config = dict(
    num_hidden_layers=14,
    num_attention_heads=4,
    num_key_value_heads=2,
    vocab_size=2048,
    norm='rmsnorm',
    attn_scale=0.125,
    tie_word_embeddings=False,
    init_std_qkv=0.0408,
    init_std_up=0.0584,
    lr_head=0.0102,
    max_grad_norm=1.0,
    warmup_steps=200,
    batch_tokens=65536,
    doc_mask=True,
    train_tokens=258400000,
)
MLP neurons of a small language model. Each row is named by its layer, matrix (gate and up: input weights; down: output weights) and neuron, and shows model dimensions 0-127. Each number is 500 + 40 x the weight over its row's rms, rounded and kept within 0 to 999. Numbers have three digits each. A neuron's up and down rows have the sign that makes its largest values positive.
A block is one neuron, or neurons of one layer that tend to fire together. Before each block is what it responds to, as a language model described it from the Wikipedia text at the highest values.

Description: Periods after single-letter initials or short abbreviations inside names and titles, such as C. Harrison, Dr. Pepper, St. Martin, p.m.; also "of" in titles like President of Niger.
L5.gate34:420477524496534478493472483499513528497490529462495538481464502443491506567533463549454477444502511562528554543576539486498466489459448504519492568484458439441532551451490461491448523483500544484529595596516585534566509589538445508497516452499567514427523517484477524526541514475473474479494449499444578493545516485491525536496552521534419497500494471510505491553478540492512471455466
L5.up34:495524520488468539511556393448487530503519513514568400466561530449494532484536570579451496455572529500391436571449500526574501493504465471536512531473561520458498472463459487492455475453498461468519542550518467509531518490457524473502523441512544545528544544525538511578471497508507545538467564499549535489514512527562490536550484480432499412477480502509445502449516495561429505509477
L5.down34:483464514487432550460488471481560538503463453543480481476518521393528550470466447470570525475486576522453469514467505470530473539468498488440524534489547483449532555495512502499441538491498471500480526609479472433505518479580479559475484429499600542472513503489511502487450503456519455489526473487491534477530509549456455473399466558528434443465516515502478519578441450499508583464502
L5.gate43:462512482478455464564462505443533520544472552462527494461444519503430522509508459540443494496526505492448444495483536430482490478460490491494510492606524620459546552578442513446568452517503537470486471460516583509484503505491458558513472468521559433500505531473494475377530453483465505460403498440518519466475490520454520531562491459499424535509472497552438514519450437533507583487421
L5.up43:510512549510522510496450437535476486466525523537456509459474546468523584473479493566547393543544498449528459565503552514555465532492474514453542494512532503368525553500503527499509492499563515519476545544487540544440479463529524462537475459529446525537531459542439505428508500489509470410439496497510465454520510516524464491497455517533472536408439516562516522483512490468536504452550
L5.down43:467450538494515438426470518534497483424557529517515545485492498521535515429510440577580444475547515453505502514500493498522568517481568481446562469468563485489509522472520523494489517521555522548494609541529494555466428467495528487552450461501466552485524507548498467574508492473525465494494494471470485485510436555482459505509466528529493559463483561495506539526520508559563604515431
L5.gate147:535509434482460556514544491540561489535497511535476514495503507491500526486494494442504539476484454539480461522514511553545487505526534449512524466401555459525546495505506531468457533501486449529515479544505428557484471531488512475536454512524436492518520600419503474563495434484511553497440476415461550498499501447566475563494467488515569515505466526541481498447468475548491507495445
L5.up147:489460524483495489536508518617547519429478499502585512569593549479505536551503512469501526483453499528491478535511516590488480480433506514471537493502475454479495555514413492482458484563542522557467523497491514489496525531437526441461552457573500484499528569421510474442483509447471564445462451489436507525471492407477483428529479464530538511516477455572451543525394463568469504515505
L5.down147:507528499505444488512450426536496541454548465481537539476607533503507516524490492453472505538477549578495532534510538538511424500479545466540521541497491497484475479467477473436506558516493483561476463548514448540485534490442522527464508507505525434498469531453597526486488506504549482447371434483514511510431465532521561433446503527562494536524473461544512478501469412486540492520558
L5.gate708:560509530460532526490469500470557492521510526517521542535460525440535555537485478486471541496432489535492521502481502489479486482541458502511457515512518545477444558504435458541550520509489511499459507456487512557459509522478529531532491496539578507528465559513524555561503542549469484504496417494495503538457436470483434487512524509485502553476565499512488540433509450570509518559471
L5.up708:477492539513496529534467513514519523510471498483539530477521530493508536465498497521484509549435492440476442515460497487517444537462543538557532505436481468550512508468464500554533509504570558442564599463470473504470462482483461514491492515500431486471465527500473493517565483528485465480522482519505587559480457419432547429541450490520554481503536437537530449507482468456445459556505
L5.down708:543510431500530471474521499564433502528504491521468542486485464576516386546498459582495570527499443514544447474489464502508493491556495520463449526454508538522501519535495562463537460483483513464548459467451523549493563433555512450497508407509553520532511473463492506482560545528559460515463473522511496543515457473414476481469527471498482539438540518545521580555525460468502551567479

Description: Fires on "can" as a modal or a word start (canal, cancer, canvas), other modals and "not", and short mid-word pieces (Boli-vi-an, c-it-ed).
L3.gate160:490413534536491596500535519554550533504433551479453455509520503496525549622512460495522433530462496436519450505535538483518514421505549442472484566434531513459520546501464513463412466511551486445423464582504470474541544474469510550499469525553437547468521549501504424545488556487520443435530470479514526461530499461532480428446494514505490519526579508496503451419504513521497487507559
L3.up160:469547456517525489576494457495507453557453474525507460510447505449563455503529408510505477407498406498522424485488512540530523584553471452554528548394476401597540485421507500500531486521416552456455485497470491474541482538471491485545520438415450506473484505468521476486424559467545494547505489455542467508501497535496482510541524455483521468484505502585529506561497547475489588515502
L3.down160:471462511520471494441487473485543447501536555496511535396506506505494440449532483511493457526488420468534495460421495514447449527492501542497579510477463469486489388435460477508486516440516456491508534519483510509501533546524503457502543485463446507456420439575534539484542570508440501514419567521518449565479486480452501485562493499553515519493521488476521586538480550531419490498547
L3.gate365:477486483528517524456527514472433490534478535460535479502519510488503577518512486470441497519564480604546575520465499462470437524444504459551425507465517504522438468488460446443538552470567507511500525521507475477504502469534448476530577463433469492476519483519573582505542586465459571506482444539467583509564491523540547461526505524500514493507476505547555482473433460418446548517478
L3.up365:527532590455496471459465512503472427512505438453442483496463523506418579500476459470493528507449511544527465508536546423527450438470451486543502554517457519496551491526496505556524414530499493525529521474546538508441519521477525491511519525447474527447516463477523604499508512532535514407437511550495515512543524521504436453439481552512528539452477459431535489500543479553499467537464
L3.down365:509571561582472535478486579534474450527534569493469508478495505523551487546414452448497544464500468457508422531529439430549500471480509453452553544426426477499453486522528580434500548469465467458482565499429442503594484537528562544564512537476474521495462510485466481541512476497551531421521509554487461492459458524454513530499498487489462437533489454488495530483507459570507475499541
L3.gate391:515514504446473463520582532478488569463534465515444506580503531605541567520475561477474447543488543525491437417548457497580576511434492540490471444522517439529559473542491500505527472434476547470447547470523474480463504447520507501481581512522532480460440495454571501370497516503515482498499549547546477545506450504510528531475510505540573443495508462509493472508521517452469537547517
L3.up391:485540533478515481551537520453500600534470484503443538535463470500517495545558503456514511498488560501414517436589497458457517503460490543485496496566509524442547452451453461555469451433476556496453493550466474467509570431559444465439507529510516521477451483464483541445542504478545489517512562464542464517448473465466515481490424498501532549504550543557457464476560456493507507512552
L3.down391:503476496514512532463537556453521498485502502501516452508532522438489481425515534592520494482448477480527503511519468489525526474539529560480480466485500517498464541425517493434466444488495512586494482519488485451509517494474544530485481497523444529516524528555501560571450542546418457538465482471524548510439475461588436422454485578535474449447438492515509442497602467565556508515557
L3.gate746:522521529472562513511459549402475508523566472467465532557459477486463554514497482509550467484475571468428464510489525448591445483523513544493499458485539518434449490549486482505524579477451598474510495430530550462524468405498535528432508466486475529478393520479546476500430515557520465519519471461569556547478477491504459539469411512534501510539499514472530474402489527521502496448468
L3.up746:493515464454517430487513475491575530531541435500447548453507515528551524520462450513422559503528451480490439493501511475620469491503509475503460518505489510518483527543492522474510494492501463504455499463602561503498521478546519429441538548502551493507493508533474510475527489524493563531476513577534509477498455529517491522459469439482511485423508498525507526509511507473432456508558
L3.down746:493480539519512487464535446488488480477560541417501548508568549528473475482485453535473532497502518477477494483490486434526419540478521513453484470519538550547516570549541472401566468473456510477508560527416518504560524496528554525522526480470508482600529528463502531577479547542467486487631567436479478527494432538480491465547481485490479434475419507574523468437479573495483533451553

Description: Auxiliary or linking words right after a subject or verb, before a verb phrase, such as has, have, can, is, and infinitival to.
L8.gate576:518445536506515535562478541532552502495443567519516545537512528506519520490481494441500499531502455586491514414486522486468559499482470498411449518541502549460603519520513525535517522546503529407511519543532472533507494487537440522503494518524475559500511587466564524521495475536529584454455487536524432506461501523494542500485536509553547536492481529522545408495529438475466526459490
L8.up576:532551583495477441449475543481476504429425503556515488486483463461489432569469568443479448533517438480492442464520477483527500520467515538426459503476539469431521499492491585489448491503529514488483490537514527472452496438402513443490483478483510515593547499507577532479563524523494481534499590529474505537576488516493561500534522505490543509477487481516489531460497482453515479545521
L8.down576:452466568568478575518444498492455498481510538472505515537519508488483471533457488484461498508478515397537526445488514447470509509530484535489501525529556530492494451486547515465549576486442471433498498475506495548567520530493536480526496517467488521471500553442518489579496539556446555498525636553459512521543468478542501492499420493580495494502481451500505494507475492600492441545512

Description: Periods closing abbreviations such as Mr., Mrs., e.g., vs., St., Mt., Ph.; weaker on colons, table pipes and mid-word pieces.
L3.gate186:532498471524540531478511479462515482465528503453529457530525469512476532440434568432467505513576464464511484491546447460541545490527487538518487538484535460463556470568532497447542473541465551493446457461512464526503574537553513460541534466543457478495499545456517453569475507489448566456440565473460537468514476439504632469529460504535487515558521520440513547469503470528492364512506
L3.up186:474573491461494473545474493502535543453449501536523543477530513482507566471453494569456471535500542537453423441499542575462538530505521444438516495546494440444499459519474499479510471520476466514480468417523483517461453509498481520510484510555536483585484410489595528590423510440545502455452528507437454549474469521550530535499451532526524480528534554438500532490548476470544458532515
L3.down186:547531495456526499542443495488469558574556508525514510478573565463517448531517469531449437410386497518491455464512480549481454468504545517455551500532520469443476526452467486529557449548480491500570579491465540532501453541469436473513536476611611518492554459502485531471514475451498520498478491592522479504493485492473459493486535475505585506495462452525495447430445491491535486502517
L3.gate541:503503505467556442530532432498521527465513489465458473524495476487480438470533451487467497557539478500542512461457539412493514459480494562496514463500455522478558567476472491521384415533474467458492490473534542521491531571442444547529597535514418498577456557542502556496485499469468534573482470527463508528599504417445419476453420509482509532522561529495537543506568493485526488519550
L3.up541:523550522463459478488442470454498490511474511498522498452499504465511541463440453475488454525521537507488465509505446528442480599543467494470494494516445466546525477433497515531389462544518522559516510540459480515525415521495407506511436535575495480558473473471491496517454538497503553481478504490428475500473502469550458394534495471480435430511472510595511498497535543496447567508450
L3.down541:457465537471469463518539517500489443561467519503580543479511484530549496538516520427481522535433501431470521518461509476547501505537463495477514493477508441475463559520467566554552580498454447520493535456516499586527519505515469483414562437468475566492512596480461452514513508461542469457515447468535459521497460429515547511511529543450444509468508453444540468534439502565587515499409
L3.gate570:467481493547492500479529428498474523571473537528488522481496569520502498515485527547528543549579539490474574546478510458483483480500533534461470537594518509491457577510469436491509499466534491584469521501452539538458579541433596535488570478527520452421547442454551500542519498555465446525559433478469491469536519468514529528439493487547518529516505576520485536529513483459521548470434
L3.up570:514546579528487459540407458504471471481491538506520475428442448546518522551521464509485438525594571537505454486536444559509519545493476521415500469494514563517483455457546476437539530528441490583459465459504441492484472510532563547523500472493510489534529498491517539549472473466535476495461487542482512421548505483504517446523450471551536612484511565443475519521535435557524477512506
L3.down570:448432523496533504527488517527603501600481457502552433528472548509525500477521538489396400535465575484548556518468520532580507544537503531520543496478501432532480452481455524576457476515522496501490542494537563539487524462583473484518504545531498515446398432563478443461523495479529481527505538461512510599473548507486424469494471459541498584488525538539552504434465484535529525532489
L3.gate647:464510519560512506483434463557475546506371534534568457534467505528538465503493550491438527424459516511509530426528502486534533534503491531576560499453499531484494458411578483476487453494548488508558506545451511540516563451529555516564488522480479429483540552537536529502467505554494529503513515518535557563481533497552502505521482552461425526555501554479528477470520451475487551464489
L3.up647:447421517520506518460516546530443490503422423547456518556503520550515466497432540479496520523520522474563496427639521528483485563440451480483569510517486487446547451517533472506597563473529506504555490520544526524446472509491429520476496562546440480558533496511542444584473547488521500482509510561533543575457596498573539485520474554481466510508474451590485491522517481473481461528437
L3.down647:497490500441499499522511471513458512552483483565526453466539562505475413490512508503506485527488544521478503498505507451537550515511429553454510559517531552456527503516525545482496513480502425500541537440540481527522448490419427482477516460477576439473478466514537471471460486449444489567460535461566408488464481505456478450474480504480424565545518530427468484500489528452532472482527

Description: Prepositions, articles and table pipes just before a proper name or specific noun phrase, such as in (Qatari waters), the (Loan Originator), | (Rhode Island).
L8.gate492:475445534496551487546528465506469509553461428528548443470479485463483442521510505498515468549478586511554484438528526486471540495469516503424555450451525444468453473447465417468456452570446548453482568479540543462506463517533499523509488443484473519514494438593609540510536534514546490464498522427505434561556488563547546553429438455477442536468592474507570462469482540528529508562461
L8.up492:448555510551491522513447432449474501557519455522632461482485481497444462549502478532609522524506567541488529489483528506503503484526479476533583523495468537506578469460477487458549499455461480543492509489510437490485493547542522544506520478402468524507523468447543524462499474478473510414466516476496586535539521510536487534496468500446499527345529487547520451443543563514480481516547
L8.down492:514462486471461474452554550406506535487532530521506474516580468489426483451546499449512499493459516482482560479542505477524498473466510459554547558577513488566555582526407520498494456464489455577473487534473488527481489477465505481475437420508571560529513375481540468526459444465512504496466441523503529414468462488498447453585474491473454456487460453495517433439465500517524512552510

Description: Mid-abbreviation tokens, mostly the first period in dotted abbreviations like U.S., B.A., L.A., plus pieces inside acronyms and short names (EP, R-102444).
L3.gate99:482507403505483503514541448557482482509519461487502470480456474466454527483456545492478515421459532504470469471405510559490530535477550550503507482461515529489557564517471561501469511538470500489545482472495555541484550481533463389514460540515516446548465474559534531522386488554525520516520561526543499504565467470533460443416476451471499586433523524512435605550509531507427510571479
L3.up99:507494462515519504493481503492506539491556486464488487398493487468511548558492488472499545512537501471471503486423508451484544536513531507459578483530492534547531510525505547489565436553471440447469499465583469446536578529468498536506503508513563495529447533502492562456475462492506571545482491485550475468511495535495455458438529537551527616493470510481463515499455434465514524570491
L3.down99:493541548476518447512527521504554552463519522454500540487464545452501504454520556494485536516535508419487559513442508521528525577530517513497619527534547574480501509493459475515549526493474441483512537488479527514480523488473473545527490468485551483538500556475432533517506472539575526480391539525511476485430572479498460493522498542502461572534557465503524514575500474465493481547519
L3.gate149:498479540505434509480519490496479553404444488499459514488528443514521509501463456483466450540468525463431443514501505486522518503491493485517553518509496629511515497484475491472469396540507520513528592452485522511594556561537515536562525507473412487559485485515466524459538447497551526498446469521428567485491521479516486545467478456507608490478461513481401526448526503472456482484543
L3.up149:474526518492465480492520454517492483446459483534466508507559511514486545468511478567475513582504454508461516525500542429463495513492505501457509554461472499448515523468506445475422438528498549509436560482496479457524445488413550499539455506420450562533503563486505482498511528522517497471489516470501485508518556502513387417536552478533459481504543455584451496490477477443388557582561
L3.down149:468543493505412476414465492502468504507444467598473484436490471458504516536464543505476505482474544534432528481536508461540478503531403513478514535482519557475501577519601472477515526545495420490440506509512448624495483503488506509497553436535502517502516523549529504538386436527459522506498474544463495503469545415499456518472539496475590510420383506547531572476458444524463563521489
L3.gate409:460465542518473418481492484503553448516478474530523510498466523471533466491561483519505449495555540526564498489495532517506480534460547495473459414524532400457528486466488486538443468518585466472501522477503529484541543498570490559526496425506514498533436506591503534494506498467475594511498486547481479526484550494465481479504444463504516558481501558462394527460506433508508524464539
L3.up409:538488548493507449469549521430552456530499462531491491460515482490476463515502520488419435527562512520511459462462521518491533480529509494490427523424490458460439481471483570468491510461525537509451483526461454415455504473511478521524514512546456504512455491504511496574537606531474505576450440516495392472541424476534530525528549513469488503530402494477460508458506517493441530468496
L3.down409:527467458444489528450519501496543588510488518415474452576401425467563559492589542545489524505511455565504482527453573534516533443492520525413479522461544488505482456515467466506470516516496516534494498520539522466606430494514454522536513493472524468531483450504505488468494582519482508538488508530478506522499455475513529523486516542525489500530463575552500485502500608484510535516498
L3.gate635:534466542563505533486489498474512528533479507516510475526519504577565547524494464529475483547496479559455478492518497487479504492519482519477492528510508467454516523436467470509512537553575579450494518470444465526509434451548535543482544490455455494523553494477476518477465520536453447448413485467437451475468511487455482419537514483505488483430427522474389473501466499503542536509439
L3.up635:544486444526461471504487472522512512505422492495535550544546481452507499493593512560490403557469513510467543512461447455528549509485520506531460533540478546501552482497490553511461462516524554436505495521527471502527491515459500532534506508462484393451473460571517447514489497523527545465459499518461461542484513465478488507516538516531518513495460451476455494529386490501502561483510
L3.down635:518500480476540471509491542558518529524507395493488494456514477496484474482512494501503554603492583491456550495435514490487536442516497539467461560494549494456515547506484474519529498532473549488525479459499502485491508484488428460488478486478500420437513493410593448539496531507550528514528474492509475486466499591461487510467442592520481451526528461468454490519450462455494508504528